python train.py --head_dim=32 --norm="layernorm" --beta1=0.95 --final_lr_fraction=0.0
MLP neurons of a small language model. Each row is named by its layer, matrix (gate and up: input weights) and neuron, and shows model dimensions 0-191. Each number is 500 + 50 x the weight over its row's rms, rounded and kept within 0 to 999. Numbers have three digits each. A neuron's up and down rows have the sign that makes its largest values positive.
Before each neuron's rows, "fires after" lists the tokens most often just before its 100 highest values on Wikipedia text that the model never trained on.

fires after: "\n", ")\n", " c"
L6.gate221:456515509517564446560514518441389465470456419484529528524501519539476419490565450489465423500418456557463479482430566458448557518393515517527515471366578480509607471520478397625452555515534537505536514453505527544482506487514476433505522503568465511585551464427566520525460479543650501584590503524557487469512542509447467490517544453448548539565513407502513513556527458450528499560445562460512594548477543452501540521448548451519385461498556514487446464520478465498503442578562513531502567608474507445558430529439530419443501483398474440411567429517490542484435431570496452491
L6.up221:551522529478551359511451554555472557483438539582596502553529503508465517508526478514519500455390433566599484526483413433505521523473500510580547495487586448529500523535547420576541490472592446474497528463488515511495473542543456497458495515516550570538541461479546429443553593431553489556512414594466458481470466526572511414487588559572509451517458509470511415576514539516479465571469571515478494490431536417388401475403510437406535485477603495524486424614513486428473369543501494442538558473451538542494520488442491484440455433437485550476490447469460523434487521540468524573

fires after: " D", "D", " Con", "-d", " d", " C"
L6.gate75:533464433519458435498568506593553454482468465519574475532502456476513470490546501485586540524534417524480474513549454477374474478504541554582495420427545485481574408453529538555552571398500488552548447459427456510458407579449466444546415488502554522562402527384415497537604534452475532428524503455453567490551467543462539490434554514516432464515530542509573432481517532489452513457598585496492549617532482462516462578460495507439610416521459481537530429486602502481537502484477533462523446532457525522428454550514567539554481524456547488474535485478423364458489498550545490571
L6.up75:523504477429459539458488490521593488539541433513426459450533520500481537600494513522568473546538511551523577532536553460461485422505447587450366506588491484534493579405540493385513574511512467549537476433574499423473491425494399436428556508460488459395506453531488492492464547537519533581423376575490491516450432518564529491424629488498481474489541561494519503496457553502548388552564456526503577498462531449445533449555517578570500477583468557532523536486404527477524514511518446543508586509490446522450509464511510507514498436555578485532385468493440539418514399433533437474

fires after: ".", "-", " m", " p", "5"
L5.gate412:542444431466554454531522434534518467484517552496464528578521441580484494506599432489436526446525453492547522554544477503530500492524449478446548437443450503390487576432429494520426477465469576490500552598487512532379482565440518553483547533525459438527473524516599457475532468532484506404467564488549577444611604452499483518524506388466586528454539510534528518522482435490463533534515561488408462544428438505524477519458467535478464448496560506419508465469673505463495566564519475342505508566491472584549518573529505542469575467553521558433441595560482469495458481508479414504
L5.up412:545498436520425453612531426480497410531539493558511520495497530502472435509508501483540470462492527582507513532532480509519519483519478448533602559478387440490423583523620472505547453451547422417513431486430476508474562572481442485512517477574481463507489564458482498469480476505566489498479431519612461456566443473509489522451560458535451470442553593593437482544450511535610398524481421668462474634466468444464577498492469471477524565531419532466515516434518446531400540530528512468473471479505435489434481534523489523500581598562483540506492461560471476410507510561617559480

fires after: " ", "-"
L3.gate6:519456615575545456543576462548546438540550534529636430494522572530530540445530554517358455479430515512492411517479490540483566541507637459450504465529435505514415520512469407532497499465492428473380498500532562472482492531518519454467502452467487439396548506520486432484460490413490512509468564569544479548552457365490489510504477498562549504550499479521475481428571432567455539534502483562540547531548530623522575514495469463494487479477517546418512466444399506541501412485562424492572461520450525530504403485462497531416543481610543609499555511480460460461496448590488521518
L3.up6:475520486505513495521613437410485461472427502482441438436515479584519572489544451560484459479475548476462609498374532571495492422562406403497503496448526505504473464435491578481539595482445491431535383500477500457473496522502507464547437469501450481522491583530443465495482519475667592526467504490513444461566566447381556494526519530545449530546560541563578503502477567533550511519490545468473488542466426509630460555501449591514507585513484460587505611444449505556427509456509526447432522400500528508378562524491532540550508497545492465486467512546553515507464469419509448459

fires after: "-", " Mc", "–", "'", "\n\n", ")\n\n"
L6.gate111:511497499557496548435497444493453544468552532519487474549427542520488601404508417570556610502604534574485546481505526463438452424492517549547418478511434509588503492454585533477513518505516529527430464382486552526482415494501466477541488505462452437500532557452502511537463434491569463394631557520475684538465560554472484407546570535471484571527454451420489477499537432490457435476564497561518500586487588481523549474546637487488482525465493474482478511391603523466542472479489432527427529493539450429474467547463529483473468459467487583535559434494536404481492475468481502472
L6.up111:602565541508457512536550557523582482520582562573457473514470494397438450515528495503442445439497516523544467401440445508541481502451387510518525532458581451451473496501511449599520602483553505488518476437450474539436551423538577521479560581569533464469523567494488491550569491559539567582510432462501478518428565492467397444539594400428450488508549557573456462467484534552498495476475483461448413564418509501413524610402464552514474451462529480436514484560558510466516458546482510404490450574530500521495532556563492500431512446430394517486608525550441515492533556528425489499

fires after: " in", "In", " In", "-", ","
L6.gate10:460492477550607503486500441493552492593479524539584485459461403475512538510481415470446492423516444459456526497510494531584474408457480479534549550566471495480489500529500509508490500408496515586548602511505460510507396564463443607472372586592416485489532498447542451540496492484448389524547501527471440472460489616450578441481574548482566545526565483485456466385479568449545574473533536478423564506563536473410545466521488430518475561467488480480586497406576447558496507505529600478428525544637497494544477520503538504503498494452539473509558469454481463490421572462483585433
L6.up10:521556495619522516542494565518463478572606532498489500540524619457507450471495488471493561491516448541505507459484449430498546493493516468378460532492579427513434577475475469499488513544522511551551414567405444490567538552463529369506524583473453383505439547505507554534481551469409512505514488468541501550451462545419493567449528432466460418547504520564482454460469553540471486449566525524507587474484489427530452477554452533533506511466441497551477507528579523457541451597635543441477499632516503526553511478575465469538512459397411551511373498483483447467532553439552518389

fires after: " D", " n", " d", " N", " K", " stat"
L5.gate214:529458407465561488604518471497446540444428400487532462535514541434567424458544435575481581546513579460444523438463507553381475489506491549575545546510484456425546471570548521570521408523435530509532495532527493487515482500464442463519369505494459555612456521484523503481446462479513398539471495528444547550474530559509456490459598539517479538397482582447390461414523537466410517550569459480539583465449511541526536579524435493461456468439472420508521534554422390504507496548545494539558562456576470557546496506583574501495472496525518585538433489485407513541458446477543567505
L5.up214:587565550470539554599499396538546524480511462422505509535475568506545509517562498511453490486542567518441486489565453553467578466395549580482451512499556518579534454493418490527601423576525510486579464476533455424478487505540414457491490525530461425411530467403556435524527518462462441519543609402448478534573601472568485536492489527419491505523421521493478446437509536468475467582395548423504524529397541472486538453564457462640474411570467460423466487540524552535499496492536437514556560462493505569505477552577473527495448491504541523424476441442561529484464548472433562553

fires after: "\n", ")\n", "′", ":", " g", "R"
L4.gate12:539499448439558443422481509574446472456363501587507466435498391578528489554466418549520532483550517465588525471498466483621538493507569557463511433475570511461451465577527407509436535532501601511438572446533522583488553584450548487440552515531550431394521498418486545515457417552495498475537406491477499507456517425566457586437532549508583575466518523486550577561481459513463513604567485515529494466477569438499493427529546535580549489481534527499483467533533533489463460558476534555495427521474477456530505522456393543530582438515509425407545522397499490513443550477467573503
L4.up12:546443522462487485563566468517480541498426497501559475493578416575389551595552473462467551500448460502415518522441533534409507382397508508425582534470485475457443417497543491574550505431535572579523476543498475523398542537430457474533563470454599552536552392452490449497524473426489495525563517554462476550536397492495481526561491534516468496450522499557455561578505561609489562448524505551536489498517386517540415578527356489529482455448486589462508465538507497592490513572471527516550489485504452535540513557513396519541495469524422490488471474587528530547534510473420437549

fires after: " ", " E", " (", ":", "E", "vation"
L6.gate410:499441515505462553515525522451405553484573491522524493477497504475430501539564482444492451431370535570536563494406550536608484518510438584453556464509499496512529455500509545529531522480433479458458475494461581572536431562460470504476560526493475526560446415561477527470425405388500517364461552483584494470514479455613454519557539517484483500514364481604443408427563580477477519525517466493586560480586544541502424566466543491426467473548513441511471487424537507471436482574486512528564435526513595442530487535444499540468528502522470559535524476553501535630473432464566561547
L6.up410:510550483408548434415423463426428553513460574445505539517427554505545505376555473451568462457464491558469476488512483481540511529439514577407541527451473500471494462479545461599506500438476457483510484495397453515474428571497544529605516453476488488455603517507609506482412424468525490600512480464566471517477537535519494499499558543480468437515482431543471402556571459691516556490502496521426501537419495553421453514512456425536503491492495566581440581531477469540500606560402495428505489533504525566445531504455420571497536504525559471450549486495563561516430464550564505522

fires after: "-", "0", " G", " g"
L6.gate137:445528419536519462500541560568565516515491467534536520467546527477465452480506464437394542540464470511461557516601537547494559407517542377535573518503498542333470449513519521541483524451457462576461490496493433431439498508539459478519495556502552579448454452436446493479529508479408560453455462543510458538471466517473590437413427435521541501592542515487500476600523474565513382477609461528482535534508555514609561446462469432543530492542525551453486554570536505538403424537523490394614463549422547411537492530468560504537495427457519486459434457539546507541457486496426445537
L6.up137:553430422507478568667456470426445449452453469564495468511494507560519567546513493528559566582442468483572576487496489480578462502473539461551506501438485472525459505449475485467535463453616454432576413604507541578502473597409496603502471562508420493502541453569500463470519534526492372477504448479511534507483520373538467491504462565491489567528461541456505455439462518494457452498570508480498535511581501554547566527628430526497505612404498498405514427459471511503521456507493579420527472444471500533441429564448502584502497546526469490444473527517467474520504384483518499414

fires after: " |", "-", ";", "|", " in", ","
L3.gate511:525618465473463444510480379532447438472524544540504542522459447481414512469522498517485450409505463474482622462475448465482501487528537512441630407489574558429452534531468588482426490415528476502529556538443502457514462472571449469458479639473502410487468644491510480508611479466509509522498506547471455519480565559482474521477523431401506593552473490488534558430534487432563406479527498449517562550432547517537575540489459477502449535483494576614484493466524431577434548535489513426502419475525536481479574508538550563449503497514455506563605575491485540559506388492472526480
L3.up511:528433531474489406496494436413500470468458517589497488515424561496580472400640459610464480524520463515445452439539449475493543535426514452510453501529579574435439541551505554455455469507638496492537506574514437503501490505512499469493529523531449502515399625516438455510475546481501620508374614453528509453544472442492471495517542436462409614494536569559476514476464466523541571430489532461512566545520454491489461586448469523451525491482543554483453484495550551514533588481528412485591475505498451511476539509497571548491427481499559469405486403525431481569510600494517431505

fires after: " in", " n", " opp", " prop"
L8.gate129:556497499436533533532534498510423537396447536480472438539508491554503367477383402420563452510484558512500524586432350472507491484421535509535507501480469523572432475574435523466511426464441512510584445492468501491474487447541405576522438470552469581414480423404452526560491393529537534494480551505465559460478616570459533492473615462480475616391558530545492478435524485469472487518519488544449567473468516505496554460568531429516518543484457434587577536441503464472538507485583465536500469512540520536585529488531548457483497462500438465430471492459554468525449584499445529554
L8.up129:591535494436524438412464497520533513475496477443551528475614397551495482526483552571510519505577529514536460521491444443513458569538496600558561485517540430564491510475475496423535556506552403508508475453466460395497558542409527458374518495510443532381491509526552520651528476487540445471516593542467369458466492574436523482564449542482439607534498561557464463459495433478490500441522560484526544467464514543532521508541496479532493417495474404492493526471532524462548509468484469454416443573562576516634446567484520557474480481517519518474535521643505528494541517543414457442

fires after: " |", "|", " G", "\n\n", ")\n\n"
L6.gate88:493362474557489433548514492472572501498459507489508396471494534641439421443510474490458545518486418495525480510465510471485530515530579503487457497540560534487478461445479465398449528503483530462436568485574473478490356575485468548492441493500507436550524555479485440500603548452492442447531486549536462404550475542483601467457492531531583494491540526471505613485510584570421567457494505550536531428607412585517534573499532465488448500531568490551564437498418487447522478500436502547464457498495433460375466553440391514574556479609470501445528514480505474576486551545529575540
L6.up88:509568522548486455568527512533501498551508534526395401507489394516557541488475486536363445485527416482444465468529576526523573521481531524570455556515489538515464491545610455556476507535599574492504487426495442498425424531529478483491530503532510507537440623484485505492513566507496525531470459408504502538389489503516525444584517456495443465397548500580533505483538390536566464454568478555567522455510488540506584486453464476432556529547576415411558510489505528567507592532455491473476463386413492453488509533566561542515553388520509566526458411518458475465505467458474450648

fires after: " in", " to", " In", " under", " re"
L5.gate237:598523383535529466418527461597542506548484522524555532548557489493459458487568571434504536325430524525551415520584484504573454533527503540436539491491492338517428512530470567501491565487525462527445478456464443413512478483452549586542559493461476425504504592465490466579489460458545606520497402480485574445481548507485446499464591372408540556592478505579523456416486455526478493474520489522466496483438490476433484467540574528435509475394489520442473506560570539520570516544519517499419434454596525461512506462561473503489499486514458572496545538463500476457494451485540473558
L5.up237:657558450494415541568546455518450488517554482537463496483523497483565482506566491530464553533488508470583519429570529545526379547429505522503542457506487538471471492609510531512479549540615450454523475475436469512537561508443499525469470535446503490418529643526524610436452428507482487487479509472539485506461470482450379465466501450530575574544472437478562553503434468526540496426553455475439441508448578471585562493475558485451426442432548498614517501451525496540488458501592533510438455534420443513489465432536512512445509554577371485534547596559455405499449480480519455572

fires after: "-", " (", " Ar", " N", " •"
L3.gate36:456536366531525490494452478564516538538521456576429553531518481546545519551515406480488528448476476553566452454398471634455462567445517502471443525452518489554474581474485455568509550507455407524451519506421538518483539552507471530518459575406428493556515543431583492466450462492501507415515475545517509554505529509509478523545537462515516551492545527593434494544366488474507452407562502529519408512586395465611574447462498571475581385456468467515525398482551489510510439564545494543540430465478523491539492511472417486481482442550504459452496506674434471571471496493534545480
L3.up36:476541534524479526465482469530474434564455496505413550467441510486523610536544438522465478524533532488513549554357462496416515495429531543473513468486460518439530407518555518567462543606558487585577451453502607492471476495456543491501501550508590442472531561492461517515437488455494519393374522503520557444505502458537575465495430608472478567497482536474475523561528521439424495515504384443559418587469430479552505528578476539486492609506527432473560550538465404528464489534516552368424497549516553585539527456421578527486432509497384465562523464538528498469429543509454497535